Weights of a small transformer language model: width 640.
MLP neurons of a small language model. Each row is named by its layer, matrix (up: input weights) and neuron, and shows model dimensions 224-351. Each number is 128 + 32 x the weight over its row's rms, rounded and kept within 0 to 255. Numbers have three digits each.
Before each neuron's rows, "fires on" lists the tokens most often at its 100 highest values on Wikipedia text that the model never trained on.

fires on: " in", " of"
L5.up1576:216171150184155133089132161159155120062127137068148109167141144213077146065150135161164180148128104176185130124117140144142106117153128119183163103118120160104190122106115172081130089084117152092146153100156100175156132123186092157168107134094114167148116171134112107120158098120118136119114099195095121128161167099069105166104116124177136183092077142090111113132093097092113122105135

fires on: " ", "-", "1", "8"
L5.up172:112120148126122126106186100159116167098097141146088147128161180134098165087123069155183151121166126151133123142117123142149093135108124098163173149130066167169124111142158112170068123090181119106125168133169103129155128080112128141122087158084126116152066158164149108162189140148167140138150093139163190132158118096104120211161121127156131150101170109177125190106128061121115124085144

fires on: " ", " |", ",", ".", "2", "0"
L5.up0:158099141120171136114115114139166103117141132108131150098156147121096117061141105106146131166078130118218139097103115146134068188056111148105145186125129187183143127140137116101145049114096089150092115124130107142130168154139147114135138091114091168146125106057133117132178118143111133124057147135087167162088110121162175108119146087130145139163161083201154157176157106104140151120137

fires on: "-", "'", " L", " "
L5.up1694:138077187146124065135140092130140112141096191170142210132147166186137127125102108171106118119115107172111110116126134131134081144085132098118159154076100175164167083046171120160152141121150092093129125166103087151178130091085161156112063112110172127167098122141116073120141131101186100064115157109102148158100107136098151116117119149117073156159152109171169152200150043159110121117124

fires on: " and", " a", ",", " in"
L5.up1444:126147142146198109152138182153161121087078169101180126133115155158121103153082092125087126059138127173137105160120172091116092141114129091187135154119079118151124118155136185136203139139152122075071215138157115148148113126129118122106092163119124125118096079151123080086120087115122108098104126098082106145143180166130119075169067152142077123123130112155132095175076111109142132138158

fires on: ",", " in", " of", "s"
L5.up1461:189180111095155135168080165120155074124146093150128085108082151132139153093067127194139186144197092081117126117124102137122108085153104079161158107145102171126109118139156166122115174088068110091077143131169142082168142144156141128082125149093132126141126121121160151116147067154115117152050119166110125159119133190117156141118127097132129140098102158159158109197110155086143162120203

fires on: " also", "s", ")", "ing", "'"
L5.up1773:148100147147144103113178180094139114123076089109095127149142175068067161151198138112208135154153092147128150140101098104079120142133081170155093171145157090204180158085120095140090062103148155177152046121151152145123138119098109110124164147098172124130087094116062118130154207148090122106169110155090016092115107090096122152128125159075114151148157132101113138113115073142133174128095

fires on: " was", " and", " is", " of"
L5.up2148:197166062111137119155196063143069144090140118128157124124162153166113149136144120191124127155167153141123151158109168148091151111143131127147099109121143121106168126077111114121146163106120122149130128153189140132107115136137130154128095122108142169150100087080041116111141093143101131024184118137108142129115131103063083104159135130165129080059103115155093066122160112124196149119158

fires on: ".", "i", "I", "t", "y"
L5.up1860:162099122141126101160119145096140127129128135141114196149109180107167132158149106135191136143117113128130146106165171072116110131091051162173154149107131188098183161140145105106086120140174091136143128140068105085127179114131102127115112144130122076158182156102132093117147125083132124106090126201115131118127092110165063096132122144132133125158089102174082062143113160146137089130160

fires on: " and", ",", " or"
L5.up254:116151184094145120118121135138091075134180161127119145159086124155135122130190093156163112127185138147128123196131148086137142152128141074136125147142110139142130113083139192141197157152137100088106159124163128150181159126082109174134166101149138160186096087137092081122149068177103140128102150095093139141109173080051144111146183135103095152092096120081096172161195154117147112106175

fires on: ".", "s", "'", " as", " &"
L5.up2039:181131122146145101168145085100151122093138181124119124175143141192078066100157118125113156161159123100151105103124140123099089104117113117139111168123141122144129124055151095117093056112098189152155069147110120111108129126124144075158109079114184120121093132151089124147192132187118105094177150085096129139172098092085110074134143149058164142095136132089116154119105120156110104093089

fires on: "-", ".", "0", "re", "–"
L5.up1030:154206078132112144050142168105147135094093132123129144113148129142148131156152152144070166253165135137141162123095123118154100110174150156138191159148131157202114105153160140115150104128127088131161126158148071110159106119138099199166108125091101086155054142117142151124159140133117120184070119136126195179114169128134127106119118126206140072143085141132100151144153142108133231111135

fires on: " well", "1", " than", "8", "0", "9"
L5.up78:157134135166150112138107095097072151147120142087119180110112179108148159097094097204173149108183135182141081132152116117163106126103142180156115197122140174142141129133183116121183128119175124097156133188129149132167149107181117122086084136113115064153093144091142100081160112120118159130142179051111095140081145178163107163171114118124037168144085075122113128130120105151116066075161

fires on: ",", " not", " also", " W", " still", ")"
L5.up1862:156178068095141117141131095082185132148146114143122105140171150119103119076105121153141129107158139102135090134092168115125057110193111080165109136109138092130120130115200113151152133137163094086157115161042204096129160059139138111163135076109094107048165148131098159139136142139154107146115121126149100133114132163107120183144081112155091150180119066142125180130154083172105087124115

fires on: " by", " in", " (", " to", " via", " |"
L5.up226:137139141144141137098073137115105182141087162115098216099098163148154105140123101149094153152143123108121135157118102145186162121114166058130157150144166141158104095099211123111069159099226175158112103127134111133164143139077135082097175157174150134124067150153147147114129125063094147132111107130111108115113059169115109120090146128095154145132150116171115149096118181116097075117116

fires on: " of", "'", "s", " Christian", "\""
L5.up1900:134127149076160099107133157114198139170138180084192162158083140206099171155165143168066154111093150152154119097114167122146079107164177150147153129108135102057167115138100145083094156093100161145185209098072075130171145141137121170173106164119149176147099139107170145190174113136173089156068170209129146126163108112099067095106134102120051131124115148128123094143127074195151093091106

fires on: " which", " |", "}"
L5.up694:127087120132147144119137159140115063139124156060109128138141162183113112117158101092104114214101094184190130080083134109104113182148095105150120217116157132178116139151155124149164086142121141082176095132113144130134172090177117126155118141160101115125157136097140188120153113134144125119186151094134121147082148145091131104111137170146122128144155077160100090159139099117078157098126

fires on: " ", " War", "-", "1", "2"
L5.up2064:138135165172151103192068144139166104103147125156140192121154148103126135059101083108122128075116073139114139063156044089160140112067090092141157139101150109153114151139197172119153129084140127137170116150132185186167118112147094086100127114157112113160142108079136042088121075176159117091158171085097094094096161127166114157110092177152086151141133083127118149152129129125112116086075

fires on: ",", " ", "1", " an", " a"
L5.up1508:136152202165107150137122092137141080163159163122097139102089163185125146126118096158134099107141129150120035139120165127073119141107178115151110180100113155211118127162126134181107095134114217112052163147139110179166176129129152082127151114130143145140107157140155106088178160147180112080106164086088126154127145151093158133121110078095053165146116126191103082175101107133165127121099

fires on: " a", " with", " Got", " received", " an", " A"
L5.up569:152131143131103092097196127095136154155109173124102123154094161101096097156147123171089140103124118124127114104120182098132095100167109163116114124163071135122201175136066134155174132110146134088067161150042088130165132066089161099151037131107167112145092039128115107142159108106132104129141149161048112089089070073078125089158059155128142099079103117098112107183204163205149085131112

fires on: " of", " for", " the"
L5.up448:151111145156147100054082077156095097150107152108127115103164142101096084130149128155105201149105142097158133122125135159143162161079037125101115103126170054052119137117168118076071144054159167140152152105087080111110127138078167140149108120137138130145107164091093160126157127092130169109141105183099142109162122145121125102088159107086133188072070097136134092133145207095194107102102

fires on: " of"
L5.up2559:165162083143156063152108175115163128146095116113136158116036107159119152096125087135107147154139122139154122072128132120138062150154098193162158165157198143191160121158164143116118072108114128190167093107103122166150104126129153186201143164113134042190104165130159078171207090120140114137101112174105079130141108165159125054153128163162095164144146137089074176079121132123131135152132

fires on: " and"
L5.up403:141142098160172131123094085169193101050089179129174093166094119157059108111083100149157225162174094101151120117144124117115105187088077067157150091083148091114157170181152121116078180102148105185130114139171107100137144147135163144123141167113123133147109084112104067141157123163089181101116144155112178116145151086072070137156127124102155142093152134095133141163118154115163141126148

fires on: " |", ".", ")"
L5.up837:112104141145182102105190174141188120121139177092095098122127163147090130077097079084134170134067161221136134077146179125122199147134117143155087168105144140171085154163127151151154102143131178135165151068164202129168156148112109126083116114128122126058124118115089083137155105118169147112146120090126163134109139103100155046162112200115139060157126068140146132125144054150109140117177

fires on: ",", " ", "1", "0", "2"
L5.up1859:143189140158187163139108105117162108130163159096121165162152161158112059071068074138189121124172127150134114121135079113113141158125155084111094080096149132156087146137148115108110139132129148133098114137129169186170157057166126114124141091143126127083131195154126138146152118128145114100159152094090160095145094148127137163209124135109160136116114084126135126141171091108157120111125

fires on: " (", " of", " and", " ", " |", "("
L5.up1322:131161083073159125174123066194109184171101102098172199161114106105075114161115092124088141079125096128140096120104126113125153110119140145101187144115089135130124137111125146101193119111135134163126140098118146163188142045072205171160134144156107185164084104128128093090120081104117028100091153124069178182120173110143182103146162140121090091093104153133087167124088163128181076119140

fires on: " and", ",", "s", "9", " to", " ("
L5.up1287:131137152124130107178122131106141110135149193128187194148101115159112113161156079113152113106173096134150078176119098126149165172109129157100137167143158083181184102089194110120126192123138109127090152125069117150138171092108170125159146147167136119190151084149165107140160084090128115079054138170125139179079157132141157052139132151078102123096118120089093166135114172121122110118115

fires on: "."
L5.up2511:203124124093140114143082086158120137124153145093104084133154143140136071105125137124151170116181175148125132088133216128116103106062092128110113214114139148128202154088178092118091139123176103140100086138100087104129166124123111149128124105112136105173161170133156097169180098127107142110080131102108092115180084132142101077187117135128133160132085093176138076136137109156117066115171

fires on: " and", " which", " |", " was", " took", " or"
L5.up1884:093128118113149122116146161142082125124158165025111110137113128179077110151140101145123164101166127162177096122118123107213100128120132138153159137158071111163103134140155157175200157130122130128144142116123179153203130141103146081133202150139103091104126094161127091085091154127080121195127138100115160169071132135143148099121141167090072152112125128152121181181150170184130141133135

fires on: "===", " for", " the", " \"", "'", "0"
L5.up2036:137072112143123135130133096158138120132091138102133073170124164128106097165160124115093133114115089133135073108146115070134123103101116113121143095082150113115126132116172113135117170135131157115090108147101116165214211067072163100109089177103118141172120114100123204160145128136126146091130150107098137096148128135070096119109093185097119079137118148180141142189155135093133074129095

fires on: ","
L5.up763:142078161145212098130108114123167029116137133140080151179143142106158098147176138035062155125085138124118120131135081115139124166107116107117107184132145149082191158099140141132160041141145116059083147136103114160148199059085066146179163098144118208146130121083182072120151122164105094095104129074120176168116154131141135163137114071132106151150118117111117127180118151135114097102191

fires on: ".", ":", " ", "1", " ."
L5.up663:167145062089149113158117193126115126133104158125107168117126148116157120102141123134176139103170156128131157108104125146134055166107097105142121176097113122099142137143090168086106132149169066153080103134093154109090124128144135139140086115165116147149147152085152116165147122084171101110113148154120103168131133148128178076149172135086093147049125138156125150169145101143104145119120

fires on: " in", " before", " after", " that", " to", " this"
L5.up1042:117182137149133123124105123180179080155110153091116207149129109159109148112114129121163134107095061113116114141167094102109191154095086118124132159145113199116112079118194168123123130071165134188147112142181155095100147220093126098145117190142172151141092219056147180158107086079098121058138178084092140144170122156130086086174168131130106133155078094150124127117120135103181094124091

fires on: " of", " a", "'", " for", " the"
L5.up158:126121178126118115107157131112106157121159146128140079120142158133138133137146117084163140139132146181185093131112078113116152156115118119130135158159128140096095139132116168123150124089151125114079120165153083050120193065141156127128160123171125096108105067117120093143133192156169147087164161165144181147160163122126043155149108113121150140145158093145092106108154169105185125109147

fires on: " of", "1", " on", " ", "4", ":"
L5.up1719:183139141052099157098135088098157158129126183169118117132113125172116099082070129124142144159214142142090067164122114077151109119090095029124135135153172069140146172177101152098107127117139162140053100208130102093145121087164081097156149159155093087161155148095133107151146141115112122137175114091197130111170111117118097172082122179161149106108116154136109190138122108153186085117178

fires on: " It", " it", "1", "2", " that", "9"
L5.up1155:108100134139171120146104121068085093144156147111139113169087185112124088106068107147224130158202151136128111085168170122137161138125083178145110163113164143106128085118161125150094123123112136132115101099125135112208137141141169175144138103065153161103189114066103141143157109108119120143111142096103119094134104118101112122182107158066150205147144108149180165176113133139090111127133

fires on: " |", ";", ":"
L5.up1365:122111139131180123151178072126129188150051138084077092179114162170110083143132157127101161130135126211143122127152127123132131106072106141105129159099143111158090138154167117147089122128175097138123067131053144166137153113119105051164103159093114108138143144167142089157161144098121104135121126102146131143082116092151142115195126169123090133119107057115147125152155103181119123141200

fires on: " |", " SP", " ="
L5.up53:125100177054127158097136173135138173156101126146130145133116176100094130128143118102085136132113182164175121144151139092173120145083137124119117160102176157104120145117187104158121131124163157128109097139089100135146203089127102097116104151143120048145165123117144104150111145124134110145114159095205146131054068135181145127075130149081110138149092050136099168168136121159128087114104

fires on: "s", " of", "–", " and", " J"
L5.up1167:147126157111127117174163136064109096201131138162122161120146119071110154188134090124073128101144125126161095059116129109200149148129159158139133147123150089138130133127098192111132161110136149111111156121055096077156185127096105124115093164119143099161119083134128079084157139084101135069152114093133179119110106159072119118106140182119123102152092100128088145102130075188190122124100

fires on: " and", "1", " to", "2", " ", "9"
L5.up2052:124117106124090111136104119116121180173054162155143251078188156103100107115195154172099134118167059146115089181153080123169110132108138122159108072154096156141096117111183188107122123095137157108135098164132169131147145100112101100102054188197177142152109091140160114135130125110129073106112157100081155151084116102123132043091095156101097120082105097108098115135113134130136067099122

fires on: " under", " the", " at", " for"
L5.up2004:144127157103125090057177091179149092171144114060196140128131136083137173056186124090127191158133093191135125133134096120156156121127123142106168163163064150037167131167136137076169186140132142151058168146149111146104151079161078101115134117108123116167106161106088089158131112148137119136201186078163126156118171118129152080139194104135093141189155126144142136163152167119136094107161

fires on: " the", " |", " (", ";", " a"
L5.up2006:122081094020128087088064169137114095137110198133100136182084167197135071086119093185133107162141089128155119206150149061119148147121073138127160152104123151177131162143126097085152115140188105123090128111094103086116199084136161129105152111129101059163184090066164102116157144102159138111099099109155179091104067159075098106063114093087122126122154145164096131177122170154099107135136

fires on: " |", " the", " and", " a"
L5.up1235:180108112100143133137141134128126154152144122107093147201075147161099158096183106143049171157146131145171133198122109129126070154103150108108178142154081171101137149112145143104122100103153152095169113139111109129153142097110166151095121087126144130051145126129141158131106153160161138176156195101190192115063070134139107167163138114119153131136103160087089146172169119120103164106119

fires on: " with", " a"
L5.up1225:178151154116120123127108126211113166095137132097121083105095141154100119132106131145122126124140165119138168159119207087171183123150096106142114181190103120177117165135150137123135148137158182097053143177094113133095119110163103162144149137092181128069094137129099078171114102122102129139154180169064127154106120107118148046086178105137120091095118093123054103174160138151137110123147

fires on: " of", "1", "9", " ", "s"
L5.up1121:165133177171086114208072049096169092160099154185155144123183171157120158126169131109144119125141119172113038150155100170145097115081110122150115138142114127143158098110145153125095110075122108124085136155080182150176178085123166099136114117163133152117125126118094120180154117142103085127143117119059134093100136183128135162092115214090094152130106144163029134106087067196162109113120

fires on: " to", "–", "-", " de", "it", "in"
L5.up1478:138163108182136171163117098178107105096131142141045129166127101148090145186113124139125175143109079144145106124094131097134153059083119096156105150135120097144094092127129144118100150108145201181142099187123171108138152114131141076107193126079144111141079159152133081095129061152110138115154125116083103134146063107093132085101191163157051145139076091139072148142139122151142126097068

fires on: ".", " a", " of", " the", "8", ")"
L5.up1536:145154147143132144064105128109167166145157140167105128144125140099110117123190072110117087152208144169160091147139069128128071143110084099120142143174178099082109132156168146150103098130115144083172127103066114115134134139112078141088145124128070180095134099165157112123130109132126125111135138101122122084101136123114163143115119154123160121158077130129074127075191083147101160116094

fires on: ",", " The", " the", " |", " of", " Some"
L5.up2499:110131153137142144127154167138184160162121141113166094203119123125094151096083121105123115145172161150154107117130129096151105170098139095112128174134121118133162138161142156140158116127086186191173146125123094123136174077102106118156110146127135140095120095149096093118143099132159105117170187089161145122127151130090155156142073124135104144145117086144105149160188098152159128133144

fires on: " of", " ", "1", "-", "s"
L5.up2480:135160140171137159169118170082096166123089179143116129119177157101167106128182128113144116125133097157095143144130114147143153136129112104113140148143131090165133146101167119128114096119103170108091132140166143129131165095048192009086116123128122121124119119104118162144191118142167136120163157108112102119163164077118150134109098154100077151146115119106061168145166098221121140121100

fires on: ".", " with", " has", "://", " is"
L5.up2553:147139129169134133143144099150179150138129148097113134124076153198101077125154070175132246136158112159164083153113138137177098122108090111223167175194113212163105107088135153101114067110156124133130137138116107111155127137117114159117193139156101092083096116154156051073112184141073158137083131132119097241096112084135143145129163107135103169083190133116103155169113202123131110113159

fires on: " |", " ", ";"
L5.up1249:133096167129108103152130093160100124183190110113135146156100123099092137109122089036138134119118106147156066137096152096098145135113142166145151143109138137082093128127152103111170113152134169140071113120043102133100143110145131097098123142128129123149201110119123103173161136128123111182131137144141139157074113077158141199128215125076114146164145136107153155190081166155123090108141

fires on: " |", " in", " over", " out", "."
L5.up1110:116174178099157100190165119239106102163100120071103138111141119158074130133160138164146144119145114144156123133104140170179159156130120148134118187003137165141145130153098175077163111108077206155050165182123083087122145130109120117087142143145069122121073136098109141093111121078098128098177145126135120155094134131174167103074133230139119138142083098077083082095128130157166073108163

fires on: " of", "'", "\"", ")", " for"
L5.up1615:127165090085100130110163123160144175112102155123182124101100108177117137150127136122108104122166134162108139193098113120130091106093144096125152119093180133196136215198124104133138120108153143140096148111184074128140150123138115156149119169074132122104101076123148163141156143120130119109151145149115126166101165174105118069141162109106086194110128117111124119086129154151083125104155

fires on: "-", " she", " that", " he", " and", " they"
L5.up1386:159128086140152136133153134136174112080106161103136138160170150157106109110099114169076177117147137163129155099091103114155118119130127046126141117144112130140136155084139132096182169136144077084130158153189123154178119133139110024149137110113127143180157113126101082101169086110145128096139174095145110215112106134126083095166102113104107122075158148187115122198138132126081078076105

fires on: ")", " which", " that", " and", "–"
L5.up759:138084104133161104170122193093139096167149066000088122165116117150102161106095142176117152197134151087141120092106070098119102181092159128157124164149125111116172137165148127138128086114105126108152160167058175132124159153225129160217134118132182138093150061121124130115135118177060082162137189086153115176094125137124149165139127093107110126158150103091180176133158119159084132112086

fires on: ","
L5.up2384:189140184158138114149130097139159136124135145128124134123145110145138089112043120128083121080119079120125064064158109142117149122114182134120115125147147108189131115104145095060114134134167134124147163158086123168108146086176148113094157120151122082095098135123152134122121117061132140079157143075119080141099108124117132153168102169121093155135123074137114060140182179154090082109119

fires on: " as", " \"", " it", " that", " he", " was"
L5.up1573:178122114131159097064147104137195163133127165130131082143153162098142145128125126160128167111124159150118093136105119113080138145159087079142087158139196116136155116066087123066098149154098120143185122138171078101148090101104159102171163095097109108147171157158135121090176149126136094076112181079155028094155109135145099115128131117057205140130099108178115102138150110164164075120092

fires on: " on", ".", " (", "0", " +", " (−"
L5.up2437:162142153131140149159152153122127140121103118072087098118117131120103112116124063144122172083164193220151048050104151225087095098122068155138104152132127150185136112110121202165106094086219181124122129107119049197159180121129148122048120125131105142139099088143152133119105151102102141134110118106133136177066119113122138101154129084090172204154081165161148132149130094155115161128115

fires on: ",", ",\""
L5.up306:124193189132145134175145168097078171159145117091073164167111137165134147147071137127126147108106151094105100085147153124094115128128163068116104124120159148116134149093128220103133124119162168107142110085118175127157198077149131133158156077128078108148130119099145146121154096151101108092152182107121142143155140098120124174114124102079063182122104154120149110171150141229109103110144

fires on: "'", " the", " on", " his", " their"
L5.up2252:136160128064110181150146129176133142143145128167152129170104153117058163128148195114067108119102066140144093121104132137128133106061102058096185170140137152040183123105126159087136134064124185080098102147104119099145179029161145161106075134134117139183083123109134169164124152184127116075208176120104124139151096180135154161179142162110110132152066118186094078185143133165168044128110

fires on: " that", " a", " his", " Total", "–"
L5.up241:141098116113175124179128150145173112086130142148168048128112134091162071141107056091029158155121133132126085137167153139178148184122144114137136147127130087136148190144177093086133185126135079076159124103122109133174214076146126110088166100203092154109099090122109165162150112125194120101135141124124133159129111104128109102131112183095158110112185121213167133090178149188125113124162

fires on: " in", " on", " for"
L5.up917:179131164126120113140137124122161118138114150147147138080153145125103077134068107129137180154111135146145120143146082117174135118089074099093136164091139113111152111168196165069124128120127140140100124164132106105142151120095141118172171089160150126199224154112153096154155106157175132115174172122122117136195082172168125128097150123107094125099114037157121139159155182152206144099089

fires on: ".", ":", " he", " ("
L5.up643:118157136136143078121173120150146088163126131066129134120081155194089060053108125137094087107171159154120115067099127192167179136110140085115130137125144102165117127159118137124104136099165194109123172103087102161133110143119189161158142114101116143091097101133141098126139094149140137134127137143143145222143146098158195085121112155152116123154141120136165196156114098144096107093152

fires on: " of"
L5.up2390:105131146036133093078187155166186108087081105111190115089129157150070117156061120103116178146105108146172114061040142085142088190132084122101156093138143075102121119177123168106132037124182133092121122111138071110102108107087134147162139126111119099088135099151152151181177165135126096122118132144104099107177162123163142152082131106162121198090170109136149112157060117103142166104134

fires on: ")", "8", " not", "7", " "
L5.up2545:112161104115156131127091184126112115105062155101191128130070114108162063068144090099130157114176105113127149113041124108164139143163147119128103142122148141129132123077212082129120158135092151088137140152101147102115201083128163164129125105156116105095139201107139182156126152121166157129112124158141114125067156238151185061154064088048121142186143157166110057053155176123090149101124

fires on: ".", " f", "i"
L5.up2088:150136082122140150151099123152172169088109171080165175105165129118182157145135134126099135121145162152113187093102171134134203055158144064116131093172155202151144175157121084155150145122090135111137137141138087137104146114146134108141148183074074121148073183079127102145185131150125083145098115153111085184153117141160142121095130124149084115127130133066107151144104165156156097118102

fires on: "s", "'", " the", " |", " his", ","
L5.up2297:171137136111131107131139051174135080168145129120141120103152132128067144081124169097079130164126130105141063125085166141108177133146058070083105174126115170107174112160120110096125088109121142109083110176087073093081158131158120160142104122160115090108150105113166174197128169188157109127181200077166170161101087145170133154117151140088088091100080126184070177149177098144130102140098

fires on: "."
L5.up1742:168147149100133163126125069146109158106136158120127135154134176145135106100119091172164148140161145126133189098135135088158131132066137151118119158144120198114167108142146139116130116135143125144104045149081135163177131124111148144111054129077126101165153134101129138163130109151151129095099141119108086110180084170073124113147125112135102140118155109156100071175132130130120083108177

fires on: ".", "(", " [", "_{", "^{"
L5.up1114:127129158115159138178109098131060089144139141139119116079137161101178094082118081136179135127192109157124163115095193136123120084099117142182155181117145170184189113137170151180166156129161124098119108157139180136142167126122163148131119110105178116166147157065202134156148107122139088159117145092141134116122135143130112108204154091096091131157135131160110112157123104173142126091165

fires on: " the", ",", " moved", " started", " of"
L5.up114:149118116085158119135121120169144149084129116149164124145172139151126115109201127141142103137114131155115175071175102137192122088036113104101078122120152157132121139096139127109161071141173179138155176131163094174114157169096141129234182100123058177137135142110128049149193147130160105135118124169055196143135171164086149068151142099144119146052114087071169143106096112074151098097117

fires on: ",", " to", "with", " with", " by", " –"
L5.up341:142167097132126133069135098138139104111119130126112164147083142211142124106155107134160183175145066120138185096162141167140139173123077083108146157186098129152163124140159116112112110101189132094123080175141112124117170120169138124164105131163132115160082095171168134077158089142140141104097137114111147083116063089097107130148112156139141213097151147116120181156191148112113150095143

fires on: ",", " and", " a", ";", " –"
L5.up1857:170170163120112125183103163168126103108107113095110144130097131159143116158114122129121112110156139128152044162086093131101124128050078064151098148156165105101163121051161140086182105103150108136118155152118129124185187106163116118124145107121152133162103101155105072124157095134121166024137178095082104141122095147092116145124116137086085163071080110123120180186177120141086125123051

fires on: " to", "–", " |", "6", ";"
L5.up807:148122099118136110105094118105099103140174139103085164154122145110106128113150096111139138107153144137135091154096142110124119178128086193189153171115159100158116156033171154064182069104145123144098097165079158175126120097142109107061101141144118120104174117162111147126149156117151125118110137088120144121103128107080165135088172139082141159153120105131022147167180117157140139124123

fires on: " to", "th", " in", "st", " at", " first"
L5.up2123:139113165084156098092135156111117052145121150133161176134102181112117140081154086159069143111116076141127103067191123156107118117070096088113172160131101128177151123138186133164094093122173132121087169120131124218124176098185135139121160188150147107128116110123202057119130117142123083118105148071104089182058083073148109117114101126179157119142132091183085152125152158147098103100149

fires on: "0", " of", "2", "1", " all", "t"
L5.up1797:174119145102151139159142169113166150106109145147153117102110145098093167158116099130088178162138140124149124144141127088115086111072140157127136149105114147099134080140145112139143056117163151117142121128130131192172162117095168077136086134136064119215135211113165089183145165095230110168145114108118118110102159142133078112098095121110062111126126133121091099117095092125120150119065

fires on: " of", " the", " World", " War", " season", "-"
L5.up1430:133179130131102123148112100152122162162101111159151108177121169096168051067110108114099122119174133144143072050176064114135106116088022105132132116188118121071171147105157141157130089095094159148059195122095174170094127091113121147106097159143041177150112161066115116164160124133122141140164125086128093151075146165164203140166126132090052168120125173157107170082126175125103147106111

fires on: " ", " (", " |", ":", " by", "2"
L5.up954:113163240149142160135086095200104085182156147110146175122098125172138134097143133109108111147148090150138104087080087121132178160163119099140077141170204141136164179099153122082111178126100164196088181120143132111100119148183140125120152152100116104126154134171113109156115102101127111135127170143134116144100196152174152121115123174079143133109070107121110151144128132138130125110137

fires on: "\"", " and", "'", " or"
L5.up40:153096121155125119157124121127138109105142140085194155178096148154099132160145142224110129136106147108137138155165134063094092166132148057146122108122107153105167189128152134169170177077146101112162074136196094168182169170147161184136074180106167150182077099117141134130161063135115183067102171161098148146130106123138036096204090119123110167094139160132105138130152147134157155115114

fires on: ",", " (", " |", " and", ".", "or"
L5.up1432:122153067137142112151113122119115120191117180145144135134102110117053109151094075113161122132115075132118069081079091151140131107101138151160133138105116133159128145139125174097114137126131200150103196118063146138190189093087127103101146108093102119115122080142132086156128106081088107137063192104069091115094161135147173073097159173094136075143079178084070105152128096178127127104102

fires on: " of", "–", " Telugu", "2"
L5.up2554:142103174109155134108151156096183103150125148098087173134140112125123078121136047145101117153108133141186149164133137112110074158080165145129118124132137090119118162217202106132098080127093110116150174124041135148121176117153111126188070173103100122147116111189129156161127120134120115129117149139115155176167090200173135109133157164122111163175162107083120166139146132153101139142113